MLP neurons of a small language model. Each row is named by its layer, matrix (down: output weights) and neuron, and shows model dimensions 32-127. Each number is 500 + 50 x the weight over its row's rms, rounded and kept within 0 to 999. Numbers have three digits each.
A block is one neuron, or neurons of one layer that tend to fire together. Before each block is what it responds to, as a language model described it from the Wikipedia text at the highest values.

Final word piece completing a proper noun, language or era name, right before punctuation or a line break, e.g. Kore-an, Arab-ic, United States, 19th.
L6.down87:415482503479471567501470506561588443429411475479479531467570497485469610492530559471470579562510491564431495521523475482407521414437497462637545524381593436583524543453439515377457463513428489507425434493441511546557541426555489519492570466483535538497529551482394574513577503537601522495
L6.down136:484514546598456466521567516470454535587572541465485599559489583543479481553477459496436517469496437500514509437516491497580434533504517450454457589517483499454536533553604578510415568553567514484459515495502463481563478585493505457431575455493434509571602514523521520501434509423464572478
L6.down249:511496592474481514485449474460544437429550492388614502528420385524448481539588485487478427465462521565515540549491578549480438532436520407589500463482423589515446545516478515546527417507528527424485506503473504561490521407490573584483496446618483508548518474513583493538530469421527493512
L6.down311:472492478460575513483443484566518576489530529502534509479440425463555540481384547481492522537543549593533488368494534408523420545502581493431500462428572501577553542546490466470486376525586519398485489538568490467471518535498486443496522461574480501526508477414592507529461480475533518565
L6.down451:485526538480491523525510552553487494525590535452526456513445577536555547545496460456509510465474466456461601553479580567507494436524477536573397551557561537577490510445482502454473479509445525494550584476511481567483423508533536491432557552496466435501475566531556461532426539508463523484
L6.down475:584484498606467476572513422427543521545537410447472549476463460480538573516550559443526484526513545429527427553589467500520470465535540494578577504566501469508470571465519482586498455482636406449593504536471537480525507543475464583510504517552537554418568570459521460444483584553517493487
L6.down497:505572416440519513592530513489508508434431504471504507471505510486519586451446529508560499513432544434563495490512518542524509525444580384471495464552519526474536588509478466510484423520526494531463498418413499569478527541603469469580466472478478485570540519409462558554532443508465555472
L6.down696:527592494516458519495441581482489526524550527409530585428468479473492572428526617490432471454482432534472554521559447525480533634510496525435530509374423504441479457558507446532503621466519478440475502562535476558443513516518507476484449476490486538529575493446470477511495433547529496501
L6.down748:479529483565481479546531560371501514547573621490559505445439560535509540563471553550541472447513471477462532494540513551501517479615575434454508461518593547468547427513555458530446520572478516509524436506440528491514515486492508382389492483560428526517500604498514528485610612541475608533
L6.down975:513556475441453498572494504573396519486621533418517443494421476417499585549501503488468452468497441581491472536405412476566425525433533461546508452593438495554495593620568528481531500544513471500581419576529476424520562525456549547460503487559475481484440461501516492502471489440524570496
L6.down1005:568481400657473554494502457477456484482532516657559474559484469525536456546531547453442458524555507467518524406537413507497501495491517478572471513573559466469428500421524550512462369546447503536491457496564469492484456427508464481502527529516362537524547484513467515486507548440568539545
L6.down1007:460533585411507482476486492437489474509543538552469435571469502556501486595417466515552490602472539446496510501398524545463429457529468492459419572514499466516607485467574562598472448396565554468506492482498374534488477572530542534456627459496412420528508537534415570533623559411641482518
L6.down1073:453505570462586516523544508483520525507501514511524407445493495475514564458599531601535472504552464462568458451511515584496590606550493496499492423525535503529529545484549568500528546522477546412483553471486538419507441575455495458486566602399474426512438511603482454410492525461519519540
L6.down1102:466576506435460476416493509466501564458483516469553453509529563587514536444553515553535431508528514536470511488479484549433472526486500516456545515547476520447471417476520594477513498535483503460496515439534457417486458561551448368514498535388479512512598520470473540526498534436606397452
L6.down1173:429500455496502470538519582582498529491458412512488421524491471561557484398534599440596528464516534521485561479562426491537545455523537489495497543545526528475536514544524466521442491518555460462449531520483476522477608496504462562430522486462477544471553498557545505480382395494501484434
L6.down1331:588560444416500520451467510511494442475437479518572481513550558512516525503501526530532532411431473543553540529424458519537375495538522516547602549548431543527454477397586536512449509465369479483429552468485548580425437460493408503556525517553520522434536518557475540489445487481425552532

Field-name and column-header words in infoboxes and tables, just before a colon or pipe, such as Elevation, Synonyms, Votes, km.
L10.down678:450521499517516440424535429450507491497433447469484498570535472502480481455476523449582563576541503456464468509571506527488515506519477508492497544595564523509386438476509454474476459486521464499449488448436477520476506505407483525529476498487529485476572473600515544457453495521451593555
L10.down1091:454527473540466522471567455485443617472480421577459517521476436589435491504539519464543527498488515529458478554496426452488494544499492493498493531568537376421552489545519415585489493502491438572604494531425484436425495512571495449542577483488517467569512503501578513525463466506531413540
L10.down1107:612471532559518381451494403463563519580556544498537360442564457578484383527481473522609469515391388517515468529483522397464543445529486476519434490512460578537493492513501499482450505456535472559481480576443500472538438471551520561444542487446469460449491536518598453593483544498585481541
L10.down1282:552548504493530458431464520496537397517537505542503444407477397529390490479436510475506467536513497457410508467505455527500493461464370489505562426563529448512499506498447555460478408596502539532398436405415510476535541575524428515490587476484531409469529501499546534427495515481394462528

The final token of a person's given name just before the surname, common in sports tables and cast lists, as in Em-il Balayev, Samuel J. Tilden, Pam-ela Springsteen.
L10.down194:561475537502465561472476484558540524560625449431578563434577454528479537532478462517487520466545504477549442506430456486511530359508501597509424437566481560502443426490481527492505500536506498432579432405501455470429516399476483596489510501501422508527500514517563580463484550554396569465
L10.down1178:516568413509535532445476454444568529558486461549507569438415533572450513475453482435580531432542461520527546496510437559508425553497522484566481507471498604467559436347431493609528451588525443480422477542499518404433480488420443588534445580498502440420491545561511438436469467511553429596
L10.down1181:476486520532478439479509426531460475504589540469508544522528578498496383440463501488488482340482540535406418502470433501516580543551511513510470483498481463472459464596450511540493562519525444575470499530458482481565542472501540421438535494496524424403493513497496575527622538482507511486
L10.down1200:514503423486574526429502459574549544623501565523506507534477532542542462520462525423495540564540455450517506484538489357439525484458582545570580560473435479532508528449481520444403474503469517517480489503523502395471505541532602505553488507441532577493542567549534476535532536602478519514

Tokens that finish a multi-part unit, such as States in United States, plural endings (-ers, -es), number hyphens (Thirty-five), and closing table pipes or === headings.
L7.down641:491523497557480471574463528455538529524461480524518503472605517520454425427484426488572484451545514460531477544453630453448578583465525519577602414482498426475485490470529534594489549476457486499565460500433534415566555485492581502495514564434518458427504551508419467450498419607580475521

The last word-piece of a given name or first word of a proper noun, right before the surname, in cast lists, tables and credits, e.g. Pam|ela, Amar|deep, E|than.
L7.down438:511502482475521488576459575523606449469486496595430556513478549377459537574523480419401580550471516481448471527519547483467464495520445536519432514453435484434486446508603553457497475521476535446497498526438421484495500477460573469596486509487528534567584508451566587553506571475454501452

Token ending the first part of a two-part proper name, expecting its second half: given names before surnames (John, Thomas), commas between city and state.
L6.down135:524484496536527419445509450452520526450501462484514435547536501466460471577426485472502523484461552472510443468488503438509584512550579488498437457464530546411460491546458481355524458536431452513473457486463512548521505516464434404537507624441489576592527528391460507543548519512463571462
L6.down176:472423388450429411468502571492614466533489556533488470543529457576542403504466479574481479428483585546464585579436503576444573567489560560495520482474591484471528584454433453521457446530444420448530485482446540532520533414566506434437490511456535464481498468482589506580459604560552515449
L6.down206:537481510459568538419506530443484565557503619478551472530454474486507594463548464491508490511493511421513445489437521442553343577480526528617477427410475534575579505479584592509507432507566545536447461503443466541519469502623538488572488499515430451482520517471448473534464574526521456541
L6.down333:495449606596568499503566470540565479444557560536490532427511437443540548520545529431516471439485515583512506467522496435513611562421500535407432460523368473516528475449580495378551458504555498495563380492412511443457506390446472499573547494605498573482464569458438405546593594411408502455
L6.down414:624568535489566489481503444569477537512565542513553560537532503568627506569541566468473522464472510563498466422536448555536456495557505484606556533529514422569467541518548529498452606500419510521461423535507450395481481437453545478469499453532545519419473576520560506386513488499455504487
L6.down525:452507466350435507456491495488459460543449523553511446571600509434502457448492584532531546444482514544504509553559447554483496580511540529441527548461492477467531501481394484499567474543527519467485519462544467496505544470469517493455418405514554558466460439510565408463587538418597459452
L6.down885:497442490443616480444573496485545532465410508552501519527586449456423593380512518528493543523440437544467503578510462440463478519567405496446507484575459434531492471416541503456485553570524514468562552451575549472512512503552541485517477413407477537494471443621576505496452464443524504458
L6.down952:451498469519412500433420520516581471499532495556519502493500546417508496489519471511541441490508483461580488447523514519463511525543520528533564535449537496533512514550544434555502489447446503510495547563464525521570493386536532407518400551480556519510477506461426507514541582544514505468
L6.down1008:451433541517454445450478551404469589513498556488519450536474512463604460483478516494491528453412531435492555572509466447473536466479457518526442569561551438457478554417470545490504466486442538580444504552503468490512593479543579514540527529520475486512556468474470494444568467536517448523
L6.down1038:457492461520578526585503548473469536448569501540592511458399481516490514522454462440429513483477474537589488425496459445473439522503440500489518463566564547554550596493498437540565560556590472495512533566522585471539472505461509477488555495470475516489463541581466552398430567554488539485
L6.down1121:480439495536447501503524479524551579489607621490480370571483588528541469496453480486590470479534471492454445492477587504577504431436435560613502469478520512424520451520476519475523487506509569389471595419405467466427575526564531513528629457503451401590539443506458530563475514506446508611
L6.down1302:481500509315415468466525427489555598595523564458465457541564546524571466382508465549496454393500482527587518557565496452515478587510515424453510451443523452501507547478595441486435562499438429524582513519548466427501404452570523416517515458446551533444476495453555481459615450474566513436
L6.down1384:420463531503457479460578545581509483482519550535526516538555426510495477493551529408609442445433506535600562500496502493475461538485553465530523514516479523511518529490484572485553489501548553551438469583515466515474505524488467600505466530547532465512575465562542552588523460504520517490
L6.down1456:558578525533460530437518567531447538415589621483579414520392557504607506470509494484442540402483569520488502513511411602500600529482562462508492491483553420407558498561442467576512478564509535479492485513525446445481580462573538444547477381573512473515502542497528491554540527525511521443
L6.down1493:527551437571512445450543475540554480445517506474566474416522417507451575558542491512469566475593466468573564395525428394560467608485520517524506469606444531553480426474530442526464450581510474522444526477485512569456453531534508550480541522591518498488550516565511507556493512385520425457
L6.down1504:485592522435497530528501483542480467512458581500552498587411495406537547469529502442559471499571598490576520474458469422493396500599539525501549501570498547450462501453535492531528486493613473587464589501545443523425548571518453412465429496439520579436441629524469509373529492477536491530